MLP neurons of a small language model. Each row is named by its layer, matrix (down: output weights) and neuron, and shows model dimensions 48-143. Each number is 128 + 32 x the weight over its row's rms, rounded and kept within 0 to 255. Numbers have three digits each.
Before each neuron's rows, "fires before" lists the tokens most often just after its 100 highest values on Wikipedia text that the model never trained on. A number after a token or word is its count.

fires before: "es" 25, "s" 21, "ed" 5
L12.down50:107094105090085160087147121071130129168132140158159105173168086092186126143153140084160124146132170187158108127139170092153183133115135182125133141162136114107119119150148141120150134132054139167034125128124159134099116102109087132181147160141111100132162051081117097126164185171058065121

fires before: " He" 25, " She" 12, " In" 9, " The" 8, " After" 4
L10.down494:087185145158151151123166153163147158132107120109155159191156171087115061173104092130131101104092099118106081162147117137183135133104110141086148109128183100107122142136135129134088147222145187177140116138163104149138154137122125117111109129197159126115093131143129113155107139113161180057

fires before: " in" 27, "ed" 13, " on" 7, "ing" 4
L11.down338:151150127067131190092130120065126168096153129102133200110122102166171133111108153141101156139146107106183136206131105136162125099121141151099162140155130108243097165183132142089169094094126078104118114119161122144115113119132157136120170090107185156130127179129121121105138103108187088162

fires before: " " 20, " the" 12, " be" 6, " UTC" 5, " which" 4, " State" 4
L8.down7:107091178103129138142110105096152162118156169154122153167117134126090159094091138137166120133099069175140107104140067185132139107103104146136131160128095126179139054148142101120112103058139102087125123148119184146178052124146179105151134096128141177142160140135064170142183157077183113148

fires before: " |" 50, " |\n" 10
L12.down48:122139106150154076082190153112084133098164036156136062133144129180091202126158108160148103137135169110138149130063168126108140099134118115060112110104078182076109101138117116162082150123132103112169148135135133168134097132157125140142084094141145080158140123145142182101199150101159168099

fires before: " |" 89
L10.down322:113138187166154089107099137096132208091120133186142107100150111106129126191102099133107095107144096079166128101133129195155157070144137120125118151130113171134194170142105176107143166160124148115142101119122107144173154067133149170178137092164124111103137126126089137118140111147075121185

fires before: "ing" 18, "ed" 16, "s" 8, " the" 7, " to" 4, " him" 4
L12.down429:155136065183150103145146129113107122114118088088166161112129146146136122126123092155176067061095162139069147119160142166180086178133140111138141084136162125127160179068178116147174125149092178168104127121088118190151119098096178124190144115125124144124126119153078122120174108140152144106

fires before: "s" 41, "t" 8, " of" 4, "tt" 4
L10.down156:100157150129180077179141136193159121116153132092179163107107152159069054150145104185081104153097069111144134113121087169086148139100129098136107122117192132186149124138104099097123160139123147162232158106130086097096118158112121093125128110135121179065143134205137145159167124092125189134

fires before: "." 22, "," 16, ".\n\n" 12, " and" 5
L6.down122:153179114104125150124124042098152119120091178130079155127103106154128151143122121134164101148140110135098066130144119140164097143119083082122138170071171133114116100149153095132150094104126082160212166187110092088098064087157088144115131089154094133143136128082201156141175144194173160134

fires before: " is" 21, " was" 20, " of" 10
L12.down279:109128156133131110156096187093134187101163177161119074117121151153149152135082114070151120140163138150116133136157100177073082072141120169167146078137100128095122115124080097142104167111072121137153195193127139167132154064149140130096139122107075143142088142193162113113118123128111132107

fires before: "0" 25, " of" 15, "5" 7, " by" 6, "7" 5
L10.down568:095132142115123091112103077177110197118126130123108163131166117110071155108121137142120147139152130149166160147101084104082151059118066143146075120088106162085124073146128154119192141114126115111129181123080113147199130140148156145119157178157135098109148153097103159162112093104172132102

fires before: " " 27, " professional" 6, " an" 6, " a" 6, " former" 5, " footballer" 5
L8.down369:163143122157109149072171084160120177113153139112180122160094079160047142148105134080162136124103099083109083165160128084141179163099109145099135112122110159114127166134131119119102111134124109107106092134110137092139186116122108122190099150200125130157194073114124090082177139081120131138

fires before: " " 55, " UTC" 4, " w" 4
L8.down57:133053064051127086102163146085137100096142130119127169101140103182185176147125131105142145152140183168084134118155120196104113068116165097145130149067118122118147106145129109076149066125143174090132062109124090083107116157120069095131096147122157104162145105110149165198174092161128147158

fires before: "," 29, " the" 12, " she" 10
L12.down426:081109143188161113099156143158144088129107083124175132153149124145128110099136137111108121168103121097034148136115140145154154141113152120127105134149128159116135153187166097142167162170155172149128135065148124158190105116120132182165109104169120150077095155096118161127118194107077132104

fires before: "0" 17, "." 14, " ft" 9, " m" 9, "7" 5
L12.down369:192160088076129135197152125129146121135190073091114070085082111147065111133175128103136173154119051118136113161153159098179192072124111141152110111137052154108123114097162131106202126076125120119103166134133122113145131086159092173103176108141162121135113112196111151146069107140136098138

fires before: " a" 27, " an" 8, "^{" 7, "3" 6, " UTC" 4
L8.down286:137090165086154131168128110068162123120094135095132127143119153094146131120103126129106136151146149178136088101116089109141167148100130145041094070138112080112079117168136088162119182175123186114102079167151125099111145077138123166138198115018122190124106099125153150138148163133174134120